Weights of a small transformer language model.
Size: 8 layers, width 768, 8 heads of 96, MLP 3072 GELU, vocabulary 16384, 69.3M parameters.
Architecture: LayerNorm before each block, tied embeddings.
MLP neurons of a small language model. Each row is named by its layer, matrix (down: output weights) and neuron, and shows model dimensions 352-479. Each number is 128 + 32 x the weight over its row's rms, rounded and kept within 0 to 255.
After each neuron's rows, "fires before" lists the tokens most often just after its 100 highest values on Wikipedia text that the model never trained on.

L2.down67 [148 107 133 146 119 167 140  87 161 111  78 145 150 117 114 178 158 109 154 111 193  88 108 127 115 174 107 133 127 160 156 117 123 168 102 169 192 109 187 200 145 157 148  93 136 134  82 169 130 159 105  86 138 178  92 169 122 102 124 200  91 157 162 100 123 116 140 113 177 170 129 179 137 108 145 135 174  91 163 114 126 113 127 148 149 112 116 188 136  97 104 123 123 179 148 174 170 145 134 195 114 112 154 131  77 137 138 164 121 163  91 131 104 151  70 139 111 131 150 104 134 154 174 176 147 145 115  87]
fires before: " ", " the", " a", " in"

L2.down2274 [171 154 107 170 113  92 104 127  88 164 101 154 125 170  85 160  75 151 144 113 109 123 126  77  93 136 157  92 106 166 153 218 120 118 125 143 125 161  64 172 136 140 129 131  72 121 135 156 107 138 121 134  96  49 148 175 186 217 140 110  32 156 142 116 155 107 160  68 161 135 109 190 130 138 108  84 115 131 190 137 161  78  69 175 111 162 115 107  74  88 141 106 124 154 102 172 127 127  96 177 124  82 147  72  93 107 149  84 128 136 136  99 140 106 126 144 118 163 129 205 121 115 173 132  90  99 136  79]
fires before: "-", " "

L2.down441 [178 126 160 143  40 100 122 141 116 133  83 147 127 198  94 119  78 128 100 106 113 125 141 109 147 151 163 140 150 103 147 135 137  96 173 157 189 194 153 150 142  89 115 162 140 114 126 106 112 100  92 130 134 185  91 184 162 109 124 126 156 138 133  78 158  85  93 116 104 145 186  70 182 116 150 154 162 133 150 121 162 124 121 116 145 230 123 192 187 142 117 141  83  50 155  92 108  91 130  98 150 174 123 122 123 169 125 129 111 122 133  84 135 142 150 110  90 111  62 162 123 175 112 104  60  88  83 108]
fires before: "-", " ", " Shot", "\n"

L2.down109 [161 144 196 183  99 115 136 142 101  95 150  64  72 141 138 146 109 134 140 172 145 116 131  87 159 130 134 181 135 103 135  97 135 101  87  91 112  98 111 108 173 172 164 123 169 101 131  85 146 142 170 143 119 159 164 175 137 174 121 103  63 188 142 162 147 149 149  70  93 111 148 189 189 111 149 161  88 167 161 127 123  37  81 163 157  77 104 125 155  84 153  92 107 116  51 106 104 136 101 138 133 125 144 155 162 151 108 138 178 127 130 131 166 143 165 142 107 128 127  88 116 190  97 130 114 140 129 128]
fires before: " ", " \""

L2.down1240 [154 150 170 105  84 113 169 133 147 142 169 110 125 138 123 145 145 182 136 162 142 121  76 151 102 152 158 148 152 191 157 127 104 120 168 140 221  91 117 154 139 142 100 200  68 125 111  71 146 164 122 104  82 116 101 187 129 112 109 128 123 115 182 108 116 112 124 130 128 102  64  74 166 155 161 136 129  53 187  93 166 174 135 174 177 114 135 163 169 101 112 124 150  89 148  90 122 130 157 160 102  75 100 157  96 125 134 125 175 105 163  95 127 141 142 123 182 153 116 111  96  69 186 144 114 109  99  84]
fires before: " ", " the", " $", " a"

L2.down1170 [ 79 135 177  90 175 150 127 136 115 125 138 109  77  73  83  90 138 125 123 167 168 150 130 134 165  95 126 107 138 131 177 144 124  59 167 160 117 127 117 157 152 186  99  90 107 153  60 167 141  98 126 121 145 198  68 127 129 152 181 115  99 100 121 131 136  88 145  85 135 108  99 138 178 153 103 138 134  60 150 160  73  82 139 109 131  67 128 116 196 121 123  82 104 104 103 117 124 159 161 114 112 123 145 182 145 140  74 133 107 175 117 134 108 100  73 197  94 117 149 143 144 154 170 111 163 105 109 101]
fires before: " |", "2", " ", "1", "3", "4"

L2.down1513 [138 137 194  91  97 193 117 130 107 112  95 117 116 153 196 141  75 121  84 178 101 150 133 134 102 199 166 115 129 135 137  78 156 136 132 126  75 125 120  97 122 177 113 101 142 141 114 131 117 137 163 120 124  88 198 122 123  75 103 143 131 207 121  87 140  95 136  97 147  46  90 183 158 149 136 125 127 116 151 141 165 152  86 166 126 152 143 115 136 101 129 148 193 112 104 163 106 145  81 134 105 114 160 162 147 133 137 188 110 122 152 138 146 109 171 155 113 130  65 142 121 111 136 102 182  98  97 111]
fires before: " ", "0", "vis"

L2.down977 [133 125 193 107  88 105 112 148 181 133 160  95 148 118 229 133 109  83 145 111 189 118 156  69 120 138 139 114 145  87 123 152  87 115 161 133  99 145 201 135 138 131 121 103 135  46  97 183 121 177 132  45 156 105 122 139 141 119 164 158 177 152 139 201  89 123 177  82 128 120  98  66 184  75 109 147 147 154 133 139 153 111 154  84  94 147 145 128 131 161 158 112 169 136 123  88 112 127 151 175 116 151  86 100  55 137 140 155  90 117 119 136 174  64 165  94 148 132 125  82 145 145 123 160  79 155 164  93]
fires before: " the", " to", " a", " in", " that", " as"

L2.down534 [141  99 139 127 107 111 147 111 141 147 122  89  98 138 164 144 122 134 117 111 135 112 153 119 141  97  73 181 125 152  95 150 148 153 163 126 114  77 132 108 107 113 145 146 139 114  87 185 113  95 121  66 115 139 145 170 116  71 102 135 106 210 140 153 154  98 153  81 117 170 118 184  97 120 121 108 154 148 144 185 105  59  99 116 129  73 131 128 103 191 111  69 105 135  81 143 114 119 111 198 110 102  91 127  79 139 161 105 176 134 117  84 135 142 151 109 132 151 101  90 106 174 175 154 115 152 111 120]
fires before: " ", " -", " \"", " —;"

L2.down1762 [ 94 118 158 180 137 123 132 172 119 115  87 128 108 129 149 123  92 163 111 142 149 126 134 113 108 127 154 140 134  87  67  95 137  79 149  97 158 119 118  60 129 182 128  95 127 170 167 121  98 148 149 138 131 136 153 200  88 156  82 168 128 233 202  84 123 136 138 112 106 156 146 151 154 118 138 103 163 107 173 119 109  79 103 192 176  83 147 149 113  87 175  62 172  89 141 100  98 144 126 172  66 147 119 119 114 147 134 111 123 172 167 150 172 156 163 177 129  97 124 119 121 134 139 148 156  97 134  65]
fires before: " ", " Mid"

L2.down2763 [141 154  86 190 147  81 125 148 108 115  91 115 140 190 110 156 119 133 165 103 126  24 109 175 133 116 206 146 201 107 136  79 157 140 121 129 134 126 156 145 159 138 129 178 133 146 114 145 102 157 155 170 128 148 148  81 103 102 163  56 141 143 141 179  93 137 138 142 140 181 126 135 171 170 202 120  92 118 125 135 156 110 131 135  81  92 112 115 154 112  81 136 107 138 141 161 156 132  91 182 161 106 124 129 106 106 161 105 170 153 139 131 121  91 152 142 159  80 182 117  83 165 130 163 175 138 105 147]
fires before: "1", "7", "8", "0", " "

L2.down2952 [196 155 116 124 115 115 117 112 108 152 102 156 120 140 114 145  97 188 136 129 101 171  95 104 105  98 168 141 106 142 169 133 108 137 152 135 121 114 133 161 107 133 135 113 142 163 132 110  99 102 109 131 157 166  97 201 192 194 139 137 106 155 168 131 159 113 164 130 135 138 104 116 180  78 155 114 121 148 100 153 127  18 149  95 137 130  49 182 123 118 149 175 163  87 107 157 202 163 155 153 132 148 115 122 127 129 174 142  75 127 139 135 164 154 164 155 114 110  93 139 125 152 148 132 124  99 156 102]
fires before: "-", " ", "Al"

L2.down473 [149  99  97 139 158 148 154  92 140 110 155 108 108 183 107 199  87 148 166 150 102 149 118 130 143 100 124 111 179  89 138 130 111 123 136  86 108 131 181 162 175 146 194 111 151 126 109 163 152 200 110 114 122  92 161  95 120  87 127 146 143 165 182 111  93 136  91 109 122 142 172 124 143 180 190 144 131 156 103 144 166  93 114 179 113  78 101 183 113 109 129 107 108 149 149 145  74  83  75 184 143 157 185 130 115 153  91 115 141 155  69 174 145 175  96 118 114 119 119 146  91  84 185 214 154 159 154 150]
fires before: " the", "0", "9", "6", "1", "5"

L2.down742 [136  86 129 140 206 131 108 190 155 137 157 142 125 134  97 113 158 154 127 168 115  88  94 136 111 133 116 163 160 103 124 147  98 113 102 133 116  97  96 119 125 132 129  60 126 115  86 154  78  93 132  87 134 137 168 143 128 128 157  99 167 188 130 150  42  64 116 133 183 161 129  65 184 116  94  79 122 108 182 162  92 144 154  91  52 128 163 122 125  99  30 173 148  81 150 118  99  80 119  92 155 104 136 135 173 114  97  97 110 133 134 145 139 138 132 152 143  64 114  83 145 218  69 111 155 125 153 109]
fires before: "1", "2"

L2.down2234 [193 152 172 153  50 163 173 116 140 125 194 142 145 105 137 152 133  90 148 151 146 122  69  86 175 148 146 145 146 108  84 137  87 134 116 153 170  75 178 188 127  72 138 107 157 108 151 192 159 167 133 137 139 106 136 121 136  63  81 152 134 103 170 120  81 115 114 103 117 110 142 132 165 151 146 168 149 112 115 135  92 152 128 174 152 146 149 133 141 153 152 103 135 180  88 152 118 137 156 158 121 195 186  94 122 158 119 144 137 163 129  54 121 211 164 115 155 103  60 149 156 165 124 165 152 116 144 118]
fires before: " the", " a"

L2.down299 [107 147 110 214  68 165  74 157 103 103 182 119 111 115 137 116 195 132 152 176  70 130 181 150 142 186 110 176 165 172 134 110 117  94 130 144 149  89 205 156  93 165  97 121 115  87 109 170 113 161 157 148 137 154 162 116 195 103 158 181 146 141  91 115  85 124 131  96 130 173 127  85 146 110 170 105 165 138 178 127 137  54 150 117 119  95  86 160 137 119  95 139 159 179 106 207 149 133 177 123  89 149  78  99 144 120  99 107  80 124 156 120 196 129 109  92 114  90 179  96 115 172 148 170 132 108  80  72]
fires before: "1", "2", "6"

L2.down197 [165 150 163 127 137  91 113 140 155 130 175 107 113 105 186 145  94 170 149 113 134 166 195 110 128 115 122 161  91  99  97 181 128  74 132  90 143 111 149 129  89 179 128 103 187  72 114 152  75 108 119  77 158 132 151 132 166  74 140 154 121 151 133  82 103 114  96 112 110 171 117 193 132 116 111  96 125 118 107 139 146  28 130 117 164 155  98 145 120 146 162 108 142 108 157 125 152 103 151 145 116 113  74  74  87 135 184  63 115 159 121 120 160  70 135 153 109 140 112 141 139 138 172 103 139 111 120 108]
fires before: " ", "|", "-", "2", "=="

L2.down2733 [ 99  82 101 103 145 149 119  90 140 125 142 141 117 142 118  90 178 119 122 143  93 127  94 102 137 142  92 185 108 130 158  93  92 131  41 109 144  88 120  85 127 167 136  75  87 108 142 153 139 123 108  98  79 230 123 183 202 120 134 104 132 137  93 173 109  93 118 107 199  90  85  60 125 100 144 169 149  82  99 162  96 126  84 126 155 133 121  99 101 154 112 168 160 120 166 156 156 167 120 157  83 179  87 180  84 162 111  82 173 166  71 134 207 107  83 144  87 165 225  90 134 176 113 109 128 151  90 118]
fires before: "9", "2", "0", "3"

L2.down214 [101 113  85 109 202 144 107 136 101 138 170 199 126 126 143 157 173  56 151 126 151  89  32 139 133 135 129 146 126  71 137 119 184 115 102 161  92 118 125 113 108 127 119 118 118 125 114 129  97 137 145 121  73 170 199 116  85 171 180 112  96 104 126 140 115 126 125 116 177 160 152 135 147 130 108 101 133 133 121 123 126 116 210 129 118  85 153  88 140 107 129 125 138 154 155  88 133  68 214 140 128 139 150 112 158 163 124 155 134 128 114 112 159  90 108  91 113 119 143  97 104 204 105  50 131 154 108 135]
fires before: "1", "2", "5"

L2.down753 [155  97 140  89 126 116 201 146 180 144 167 169 164 127 155 142 122 197  99 167 139 178 111 177 132 152 144 142  99 120  99  48 102 126 174 175 151 141 119 122 116 112  89 130  75 157 159 126 202 128 132 141 115 117 123 173 148 131  71 119 125 150 221 105 120 119 103 151 150  95 131 137 139 149 146 130 109  92 183 165 155 183  88 141 165 171  98 134 114 134  83 150  63  76 185 119 142 151 155 131 101 143 171  85 104 101 103 189 183 149 169 176  98 167 132 154  59  65 168 112  52 114 131 152 127 105 148  93]
fires before: " ", " the", " least"

L2.down2025 [129 150 116  94  81 123 147 168 151 151 137 130 135  91 109 182 164  70 131 124 204  33 181 122 126 125 124  93 188 174  97 118 103 120 118  91 137 199 126 132 120 132 142 144 164 105 122 146 144 122 110 128 123 100  78 108 112 112  84 146 151 171 122  88 138 129 147 113 100 107 151  40  89 122 154 160 170 103 145  86  92 158 123 160 190 137 143 121 179 160 151  96 160 174 171 157  88 129 110 109 107 145 131 111  87 128 148 136 143 169 103 161 181 149 169 136 107 100 119 188 156 135 131 119 141 156 127 127]
fires before: " the", " by", " to", " with", " him", " a"

L2.down1492 [153 126 127 103  99 143 102 118 191 183 102 114  85 127  71 119 123 195 165 184  79 151 106 160  88 129 100 192 143 113 104  88 134  90 160 146 125 142 105 146 156 157 142 108 140 132 187 111  89 123 184 120 108  87 113 188  98  92  72 127  82 175 144 166 157 146 147  69 117 124 113 135 182 120 116 155  83 122 162 153 137 109  69 120 119  95  65 147 199 118 162 122  92 109 119 153 157 192 137 183 126 112  53 151 113 136 173  93 147 171 182  87 102 145 151 165 121 132 140 125  68 151 185 126 101 103 121 121]
fires before: " ", " Liga", " —;"